{
  "num_hidden_layers": 18,
  "hidden_size": 192,
  "num_attention_heads": 6,
  "num_key_value_heads": 2,
  "head_dim": 32,
  "intermediate_size": 448,
  "vocab_size": 4096,
  "hidden_act": "swiglu",
  "norm": "rmsnorm",
  "norm_place": "pre",
  "norm_eps": 1e-06,
  "positions": "rope",
  "rope_theta": 15300.0,
  "rope_fraction": 0.25,
  "qk_norm": true,
  "attn_scale": 0.177,
  "bias": "none",
  "tie_word_embeddings": true,
  "parallel_block": false,
  "init": "normal",
  "init_std_qkv": 0.0402,
  "init_std_o": 0.0,
  "init_std_up": 0.0402,
  "init_std_down": 0.0,
  "optimizer": "adamw",
  "learning_rate": 0.00287,
  "beta1": 0.95,
  "beta2": 0.99,
  "weight_decay": 0.05,
  "lr_head": 0.00714,
  "warmup_steps": 307,
  "schedule": "wsd",
  "decay_fraction": 0.556,
  "decay_shape": "linear",
  "final_lr_fraction": 0.0,
  "batch_tokens": 32768,
  "max_seq_len": 2048,
  "doc_mask": true,
  "train_tokens": 181800000,
  "max_steps": 5549,
  "dataset": "wikipedia_en"
}
MLP neurons of a small language model. Each row is named by its layer, matrix (gate and up: input weights) and neuron, and shows model dimensions 0-191. Each number is 128 + 32 x the weight over its row's rms, rounded and kept within 0 to 255. Numbers have three digits each. A neuron's up and down rows have the sign that makes its largest values positive.
After each neuron's rows, "fires after" lists the tokens most often just before its 100 highest values on Wikipedia text that the model never trained on. A number after a token or word is its count.

L7.gate198:114157153084124104120153156103113080065124122149133195137129088143073105129161137144149141109137170159144117135117137064090124153089089130079144108145123143150151122120133138118145086153183151180158130112138122109160105147191135098177162137099102191105130168086099142126177154088181125184120138147154141088064147109110097083103104144114121129139127079149070060115059131089171120225160177093158116202160088147095113162150134167145130126111092110184086044167115091104145202162082157157186127110175118087136183129129094158121119130108171136091137168163117130104118154119154132110
L7.up198:141136039127092132095117138200103153141131105121099085156105159115162150131116172150124141114199095053072100154120180139131097137126122141152129102131113131145108107163093096110129083106091179142166094110137134115160153149163141106149156183144163118098106068115178162185163115099110176168123133122142099120099105158103164105120148141138112117111089098096161122129147137114100168121103102113184100155148106128165161072188147114170118161074128156099101174101130114112165120130117148137137079222111099076034112145163090113127146138075232173130167131144171179122126149131101074197
fires after: " who" 20, " he" 19, " she" 5, " He" 4, " O" 4, " to" 4

L5.gate316:160109120110123175073109121201108124141180099068160151087137114147123146133137129156133173161153124079075118123096155112076101172138133122212118114132116150161127158094095168134112110142123100135166137106092153158145138128139150156121137144120149091128117123132133143077115133130083154108133149063159103105098167177122085137138062151111147121128080098076107150142141205164165078139105107159156146138180166169092108150135094188202112127103117093184113194079055133065139112181109189108179139171175119098103123166135106160108121090077117153144120157142148061128185208123162164137
L5.up316:151145103087146099131072107163157064120104121129135172079127122089090111053152191146089100203175149113018113109111066076106082147146140135137097177144183134127061187109191104172121156153174104140107160149122129152157105135115181141142123093142116086159148166074148118113141163204085113115141075127193079097077125183103101133116104117103168120140089088144128100136120149130118121152121134089107127090084115166104091135061110104156114146145075155155111171124144140107111089124134108148077146180136176111167134146118138154133136140101127084114090141107104078147115181146148151093
fires after: "," 24, " in" 22, "In" 5, " from" 5

L5.gate390:152185099078113070140068082152071150100103083073130144119146146120160124156173096185146133170122137090168099152158116125149118126111134118182146158104131125193091129145128110144069151114146107139155125131118172112152203074157138156116099119141116138145136166110171145118150140105133096153144104130136096104078128116112068067164092148181157104112084088082177110095130116150192052160097134140146127174132130130158075130181088152154090089108166150130132184115044150117114112137111186142135183089134151111104130159083122122093127130103185156142114158110122125206200181107048125112
L5.up390:116121027069097083166054122154074156138096111097107151153157157118129116157198060178143081154134136086164127119131149130117097106125119124222165119068107078176120139179093101111080163082146170140151113143088149105119156062114163168116098102118133158172131146100160120084156123121138091121097114119153088156102096154084076070162108127173175120099061122102160128108097108147155088131136121148077156123117126129153111155172077122123111124108177148099105153159066185109139105145097202121123141113132155081109117170096133127098120139130169156148105148125100166168143136156074126073
fires after: " (" 53, "–" 10, "-" 8, "," 6, " in" 4

L7.gate243:215093146141157161156120113131114160126180128075124160164132146077118126118105099133138181074145155106141137165049101088170140120180166116136143152154102148123154161123143158203189091126155170221109127122161102201149156072120156086176086102121131139194103125139144137142123108065049091138139160165149146126176105146096124135114106060150064137100116176099090140119128125111121064152132157137131100202132143114051175146144145124103082149086068128118100123163139096165143070124091148114148126118108118147166114137156144099116147092125137109089105095136146094172162165105150132164
L7.up243:097119130057115121154098125072106130119093090100109092144175095142098092134153143144234088151132129220105122153083170121150140160069122144121195192118147159142113139160149098071128074089126113049075078118117110062161142121178098116140115055129170080112117180162129141147100085151141169093144116167188183176129140151110137115097153107097138159132127119093114141191098113174104130100125204109153071117160149164108137154145138143096141102078132105157094109136128177131074163117161093160140150130148136119128140124091118104099106170102105150160173100103137147088108093158135173126
fires after: "," 78

L8.gate93:139138161104121142109098119106083118105085104104149172088128171102112107108110104111126138095114201126213153132072086117156130159146207080155135108100141118139089088155148199175080160052128109134091127108110155117141151072087104109155097111172112126147078151107136105147095157115059166214175095121143132110126069138193098125080135108076075109151122110108125132056091130125146146104172135136148149138139183092107154103117097141150071051069131125138110108118114087169144146159112117122067195145110129159168071096096158145129123103106136118078078139111121100114138113114069141123
L8.up93:145153145126090131159104098131085142142110098211124120179149119143129164135126104108097148032093136151136077094110006059188158158133202069123118156116075140118063110127132138163113146096137094114082079125184137170096103103084139113118121106138146117137096124073154146113103062155125204145190182097123129126150111142174114094114166135116135167143142089140143096098102124131121148111147168114125133135158148153132150131115124183133129114119068161139173146088117161170174120106141095130067134123187127108124086114097156090120085093169133119137049138063129143099079142128153132166
fires after: "S" 28, "B" 10, "A" 10, "M" 8, "W" 7

L7.gate341:141163136155162152069097144181159137098141140090121181070130193109156083163159149116111170176129215136108126120162121106141130147133133109127152079181128165170185076154086144145099122078164137074131205091148148126102190126122135137122096139120124144142123160090151105138150132132095181142132155136125119130139119131157083152074090117193081079194176118166098107103087072086068171125166155090174114171160091121157121068088096141145074098096131062141111165066135096185128164153155158170116146112138079117124123149150103130116081077159160162110129153144090100143149090148133125127
L7.up341:105151162137118099100179109127140128147154128135101086106114141110131145133203142111055116082120096132157092099069148131141133133200170072137117173171179059079156138054096100176118101152093103157108086113111130200151113118108113128161140084147132155123094147099119174093101090108174161148160120110085092120149122057107140178142121097152038131131165112146122196143074096127160166047149144121126083144070169087074115124086112096119125140094133115094108162087133122085141104107153132099093116055138125103134135109151135133121151122145079154166072110070136105119083167132160074145
fires after: " (" 47, " B" 13, "C" 6, "S" 5, " M" 5, " A" 4

L10.gate313:120141117106186152115164168124102141151131147061088112158120162075132136149111063116088150149132152131144131147074110129152136139119146120130142162106080153166178079154104168097114085129140120145071174099128144145137175051132157145137123103148073083126098147188134085119184080069071132182132077111092121105198147132153142183142081155164096109106144082092133123157130139153122157157072105110201179125110109125141130131123137110084060096079140083156117110165129073088136193125118138118105178083093099149126140126150092113067124154165123098086171097049162113121146127172083142186
L10.up313:133139112127142093135131176113175169142122128132150146099141119130162126165116120121129127111121136146073096144112114085161145128060137104126037117138086097094103080107147100190113148136107138103083132096188173126133097099144087114116128122102115132068102092098131135137175112133092128061072138140143083126106142099159090091102158113153153155058171113136121152182157092138154119095138134179105123159128159125112170122122073102125128105183062098091091143143184094079102131148108140156164094123117119103168139142099166057206198153178132122139211118083090118172104233132201130140
fires after: " a" 14, " the" 12, " of" 10, " in" 9, " an" 8, "Wh" 8

L7.gate230:151128136118125115083176124155135123141105107044142098131147184067156104101073123143153149117115122121128145132122089136075138122144109103159131146117154120135130107153132174084113084051135096122100083148109096139133163099162089102135165105124124129177013075186085085127150101195136095178111131119117101146177089128102142068095137082088123158107123170121108155090118076184100155145100108109160061130163163133131154104145127098138082130137044144084122099154106126186095146114141154090132151151088089104132100119135112116040116126083111197112150076109158057096102072125148109125
L7.up230:149158111142142094136164187117110165121072100094136125111153095073169139127113141116129145171121096099094081104118088147086159115088126139121185218175116113116079156212110146132125146120118084137102128099087078156141146097197099044144109113155165152167104103128132162112206097207188123072148161177103143134144119143117073125078132093110120124146110104126107147152172107121157119159146174107143093179118153129105161128138146137042118134126106058110129129155158130150076135143151166127137111110106075056100157109156170055146130158058144132131160107119171116137087161149113104161
fires after: " and" 27, "," 24, " n" 8, " the" 6, " to" 5, " of" 4

L7.gate231:164132148162127184111088107167131189149070091129121191122175156132129083092109091124160091146141168127110098108035073165141172177135193060098107100133160167127147109151168167162079141135113171151097124103091160153154178119165141113111106125105139094131148138100110092153143140131072186168119130171168133107118099190201163142113169077090119116117142071123100137129098129156124081171166194099137144147083121085129160101122107145099063107108153123149159128101096144186093113166105168181122128165139148104165141069152127167145131150117140160137107089165136135120215078106114126109
L7.up231:083152194124101064143118161065163151134147141098137130129089133164129150109156116124070143142147129160159073136122091151089126113097127112119150061099080079133164140145122136134118148131126088129123142092128088166153099115125103140118103189151096220179101111118068139157148138114129140151120174172059129092127145155086173120135152098137129136128112107156146137164130113137215154132139139129114115116054162174095154163156115128132172139165140212090181146084048118150207137146149154167158143099193131092143102039128109099113097181132101108114134136113123081112068085175165093126
fires after: "." 41, "S" 10, "B" 7, " B" 6, "W" 6

L8.gate408:145120137139167164165078129134110153147114111110126223070126142124213128188093122161167135155102159143141143113119059108118145144147142127138101173116140158170104132134154123155148099073138127144071115115124091142147167091140130128175091082146126164158118084141111166169088103096139147176125149147142172165145118170172095090136181109135078102180147130145154121116111109119065118080174138041144119214086141122090157151119107153106113131125157115135136164125148152187201189196176122155154142086133094103083105096170159231105123163123103110119120160120133183071129116119107112123
L8.up408:110168105125112104123091080164121136148153144109111112079103122119116082128125073154141071121103143089145037071085086128149155157167114074206133152118090178164163134117192149138089159132124113120112106117151118180111101155168157140153113111131093173154151125155082155174087178107169195140203085129125118089135094138171129072096166119077171117175148127115112069123129157199159130136167103103106113085114144101104151188111086112087135167162094115154159088095089163131119168130125102141124103073128167111127126067164148113145112158078142112147132088131119144120144083163163048068
fires after: "A" 33, "E" 9, "C" 7, "\n" 7, "M" 6, " G" 5

L7.gate253:137123190076108139108136151095144121075172156048114201145165161044140143111163100178110131158110157104121148135144134171108131111140141145108130151087106145127157093122132182147105100083206100134105113109090134128146215151118127098153113086094111105146124160148134157135105068102022164132127167167124079090143123152113091120121116140114061098084134158083120121109020121125051178176108129167178113157123121149107162169165119169169093117104119159122090153109097121158108120154106115185120108089068134151148163111159111132156098155142093179107182105113158112131129115145103101116
L7.up253:098122089193096058095132124145176125118149155181118168133098094189097145160147114163109186106122081141166107141151137112168168111151104157089117121129143125140107099119176125138139019158118131158197134167152124160147194128122140118110116160154124136140131074149164160137118104115175098145119170191094128090100141143078184115167118115138143100159118112120177074184176116146059132159148187133146100150129138137069183130097182162154088138121156119144107125147125182092155145169069088124131145078086149153102121169121093063186108133152132139114119137140090068120094055066141114144
fires after: " is" 27, " was" 17, " can" 10, "″" 6, "." 6, "\n" 6

L7.gate16:138147144077136114119118143153052064100167094070119139150099129112127139098116104169161126177104138122147139146158174154131162130156172112097126173110122114168135180177150135125146101089174073131083164109128159121168129092175073069185144066147167100168089176127138137162174064133124163161129166109117100164137147120113072115092100114109101136087169139141183087115175096143116110100150123106188077111105111125137113136111156163105112106088156082129070089200093119145170139121198153157145125121063095114138216074129099138141119100143137149101154184113176068106107136095071138115
L7.up16:115164173133106078150072128152086141154157125135135099162106136154145152142164124108187154165145124131179135120134148171070139189154149082140155162168156092075136195159134108197165087122112126124111162164120130111114175106075067069146117083127193130148153132134128164173161097177081144171151118134156136165142052209154085147154132115135149161093144175076177124129147102165047142097138118164131089089146101092145118146119082113118169092147116114079109151131131120154156094084145093134133077172115168084150136095124194184119146081129105117138098190099154096126116178102129141174
fires after: "," 31, " and" 13, " was" 7, " the" 6, ":" 4

L8.gate115:166178190076132145139116151118105098152105181114172123119080204083167182109113123126128153141117185141170148155063084151088153099160142108132141098095158155178154070166113167137085118090185135137054114155116148172111132073091103090126104182125118107131115082143107154145105133135073102117097130172099104107137140111161137165091122067096033090105079120150151133096106092142127141124124178121137142215161117162108169117131103108166147097159105142094104124128069131157135103136193139202137164126148122187164116088141150130116119081137075154070077140120150160127136116117071131125
L8.up115:132150168131102114145164153123145080127147130075093145132154172116152093169070092144110163191023066173179109186162166167147073132174105160116157146150109097142168106131138141135087120140085091128152195167108128099132132107130148122151152091096100146117131137177110176162133067117150169157113145219037168095129114151095065100117136169104132142131152097144149155142120133177106158119100104144159085131099139126139167161171098165097123132127174143134131124107108101129168100162110117156111123106190152146175143109175134178096106163126086184088108100130145147172137176115087087200
fires after: " is" 44, "M" 11, "A" 5, " e" 5, " was" 5

L7.gate86:173077096137147079091103122090159093148160074130102104156158168087126142133101115104176195187054171102218165149097119124168104114106141127159158129141076165167178113130174115152118117076144136131094092072169145141165151089137117058122195142164148111164106152106105123177071086094118144137115147116130172153155087115076146141160144068157071157128141143164110149142147097095097097143208151060132076122123139158081148130135113121111072083083125181122085123151101100178141148163109154116110108175154114125158113092133115110087107114106140083067128139172109115139153139141136078132
L7.up86:088089160092183150119148137122102136151145149060106074129146145173120122176074132111098138098168132118127131182133087144106141181119130145108111146131167108176085159085141147124151102171153153173129117165138125153204192168053118137155101099149140060204076138089178134103132101156072140120146089170133120091125149167108145171135109106108150092137126161060107130156114105154129194125124161122170179160175069077149129093133129097111114122123148162119125140136093176132098072199115101168136132101109163125193160134124173157077117115068082122164167098079101139103173145125096146186
fires after: "," 77, " (" 13

L7.gate221:113106111152190092061230171152119077133130117078093072113152132104174099086171155168053070107122089159135075117102126093097137116141144130140126103102110112146102136145157156145164081188124138198137154104158052096157139078159096084132144135118130172148146146082146132125143099185142100156172184121154082136175143125108115077057145146162136127116147036165103108098107118141120112111088144104204142155107118148098151161162080129073112129089138102131127094130091094115097138101121135170117096135114094149154167149097079111115122144111161152118179145165144065096140142167098120155
L7.up221:155092150149094100111127135108112086111131099137106129139143141161155115081141129103132095166146140112169122108083161151124090147138209108141094185149177099115106068175105131118153073122123149156152150110164095109219159119185174110163158139095152160073103111125134106125128055119092174164156139150134078179084111164089144128073137185067163198128142177108149128147109094109113121121172138116141154120110122142136165112171161166108078107098185071082128118129118134147124174080110118143114127131137127103024121164125107064088128098124186131151158146058176068128155148113101136193
fires after: " and" 16, " who" 13, " have" 13, " has" 12, "," 9, " He" 8